config.toml
n_layer = 12
d_model = 192
n_head = 6
n_kv_head = 6
head_dim = 32
d_mlp = 768
vocab_size = 8192
activation = "gelu"
norm = "layernorm"
norm_place = "pre"
norm_eps = 1e-05
positions = "rope"
rope_base = 1660.0
rope_fraction = 0.25
qk_norm = false
attn_scale = 0.177
bias = "all"
tie_embeddings = false
parallel_block = true
init = "uniform"
init_std_qkv = 0.0341
init_std_o = 0.0341
init_std_up = 0.0341
init_std_down = 0.0
optimizer = "muon"
lr = 0.0105
lr_mult_o = 2.0
beta1 = 0.9
lr_head = 0.00612
grad_clip = 0.5
warmup_steps = 200
schedule = "wsd"
decay_fraction = 0.713
decay_shape = "linear"
final_lr_fraction = 0.0
batch_tokens = 16384
seq_len = 512
doc_mask = true
train_tokens = 122800000
steps = 7496
dataset = "wikipedia_en"
MLP neurons of a small language model. Each row is named by its layer, matrix (up: input weights; down: output weights) and neuron, and shows model dimensions 64-127. Each number is 200 + 30 x the weight over its row's rms, rounded and kept within 0 to 999.
Before each neuron's rows, "fires in" lists the words (lower case) most often at its 100 highest values on Wikipedia text that the model never trained on; "fires after" lists the tokens most often just before its 100 highest values on Wikipedia text that the model never trained on.

fires in: "born", "well", "in", "late", "cheesecake", "chest"
fires after: " ", " was", " as", " the", "1", "2"
L4.up148,170,204,180,239,249,135,214,201,229,195,230,178,145,256,210,218,190,189,178,248,204,245,188,192,169,229,216,192,154,206,223,186,204,202,228,254,195,196,164,232,165,113,181,230,198,200,213,174,175,171,230,179,191,181,178,134,189,162,180,234,188,194,192,212
L4.down148,210,211,195,213,163,293,188,199,212,198,271,169,175,251,196,199,179,150,186,127,246,168,217,175,262,259,200,156,216,237,195,239,175,188,190,191,210,226,166,223,148,189,185,156,196,214,207,222,257,215,171,216,225,202,212,192,194,145,200,178,196,201,179,198

fires in: "s"
fires after: "'", ","
L3.up31,190,206,172,152,198,177,176,244,191,200,185,195,208,197,92,183,189,235,195,196,172,227,186,215,225,162,232,248,155,238,182,189,207,207,232,202,158,212,203,181,223,240,196,178,226,176,267,174,201,251,220,193,169,177,178,201,249,215,238,216,194,168,189,188
L3.down31,179,209,196,196,220,155,182,197,190,173,198,201,188,213,125,170,237,166,220,243,185,183,218,155,282,187,173,191,231,181,148,154,221,256,202,241,241,214,189,137,208,227,203,227,228,170,202,229,200,170,262,182,152,243,215,215,256,205,245,224,192,210,223,157

fires in: "it", "there", "its"
fires after: ".", ",", "\n"
L4.up353,219,245,227,204,257,188,136,230,211,224,182,224,176,177,178,186,214,225,169,243,199,189,197,160,142,226,191,136,185,214,154,217,152,192,247,243,269,168,185,255,218,234,248,208,174,203,146,171,233,152,220,151,196,149,207,174,198,229,194,150,141,170,241,209
L4.down353,181,249,277,196,244,151,234,186,189,181,190,168,180,198,195,161,128,203,226,207,207,208,205,158,201,215,202,206,196,232,201,169,233,238,209,155,166,178,221,135,172,258,204,252,250,212,196,211,202,241,159,202,200,211,161,203,210,171,177,197,176,173,268,220

fires in: "states", "number", "china", "syrian", "malaysian"
fires after: " United", " the", " a", " Syria", " Malaysia"
L3.up645,170,228,224,213,218,221,168,186,172,233,184,231,225,203,217,197,172,223,191,127,143,230,198,150,229,140,232,173,157,247,222,219,140,184,175,233,225,256,204,220,197,207,197,202,225,211,150,198,211,217,211,192,230,206,190,233,191,217,167,167,248,186,239,188
L3.down645,220,175,185,208,246,224,186,208,235,177,221,170,210,239,243,191,204,170,171,185,176,209,212,213,276,177,240,193,215,149,177,207,148,197,177,173,139,259,145,170,260,208,164,225,197,169,198,226,219,223,202,194,204,255,198,218,218,155,168,203,145,205,219,179

fires in: "it", "she", "he", "the", "there", "its"
fires after: ".", ","
L5.up45,165,207,227,174,212,174,181,165,250,205,154,172,218,181,165,189,171,223,198,227,276,243,235,161,223,154,183,182,144,297,224,162,201,202,204,178,177,209,194,181,196,266,184,210,233,237,184,171,226,270,246,165,207,219,195,185,199,144,165,144,156,181,192,182
L5.down45,172,255,222,193,251,214,249,218,203,192,233,208,219,161,194,205,186,235,198,210,178,215,172,226,257,240,209,208,215,162,218,221,235,236,178,221,173,202,196,198,166,159,232,188,239,216,179,202,221,165,194,207,196,153,226,208,197,254,190,205,219,221,202,229

fires in: "0", "final", "position"
fires after: " ", " the", " ("
L3.up299,139,175,203,203,176,223,228,256,235,250,176,165,133,197,219,151,204,145,191,231,186,210,190,206,156,174,223,280,243,237,221,179,204,153,246,244,188,232,208,217,203,203,144,179,215,249,154,139,261,177,182,184,201,170,219,159,218,235,207,219,180,223,152,196
L3.down299,240,187,227,188,190,203,181,189,186,207,246,230,202,220,127,202,168,144,206,217,161,239,199,263,180,205,203,195,192,146,205,208,152,191,185,195,242,208,174,167,211,181,235,177,203,195,254,231,160,200,248,245,231,240,191,201,169,210,218,209,189,214,211,206

fires in: "in", "the", "these", "other", "as"
fires after: ".", "\n"
L4.up381,214,214,158,177,226,216,188,214,263,206,202,265,210,123,203,183,232,235,187,230,232,211,196,244,212,207,210,168,205,190,254,183,211,175,210,186,199,186,159,203,191,205,164,183,206,133,208,199,206,216,266,187,250,206,283,183,140,174,217,179,184,164,192,197
L4.down381,164,244,220,200,177,182,181,208,172,227,206,244,225,219,156,210,180,184,179,202,225,234,273,239,253,167,170,183,198,219,192,241,219,200,163,211,220,180,191,251,184,173,245,187,181,204,182,157,221,160,231,184,145,190,163,192,154,212,167,206,173,164,207,190

fires in: "he", "we", "had", "i"
fires after: ".", " who", " \"", ",", " she"
L9.up489,203,224,202,183,177,194,226,222,234,245,166,177,182,172,164,170,232,210,249,180,191,219,163,200,211,184,191,166,157,198,208,166,180,159,210,212,171,201,204,159,213,144,200,265,187,228,214,178,215,249,225,158,209,165,195,192,182,165,180,167,182,176,217,183
L9.down489,248,207,200,256,231,197,185,199,195,196,205,217,223,207,220,204,207,213,240,242,143,166,185,243,241,225,204,215,194,265,199,183,154,178,248,200,153,142,197,193,164,198,200,194,210,175,179,204,191,221,201,188,192,209,203,245,171,231,169,173,175,207,246,229

fires in: "most", "s", "very", "album", "their", "band"
fires after: " the", "'", " The", "The"
L5.up640,180,242,230,156,191,164,208,184,268,200,201,234,219,239,206,180,265,238,255,194,176,232,210,207,227,152,150,175,168,237,152,196,214,191,211,211,161,224,214,230,184,206,200,238,192,192,192,225,204,182,228,153,194,194,190,205,212,224,167,223,196,181,155,193
L5.down640,153,244,229,198,183,225,241,182,168,208,202,156,216,208,241,219,204,142,254,217,99,216,213,171,150,198,197,196,218,205,180,168,195,247,231,202,175,223,202,238,213,165,174,251,145,184,235,218,209,226,168,178,160,215,183,159,175,234,209,169,186,111,212,168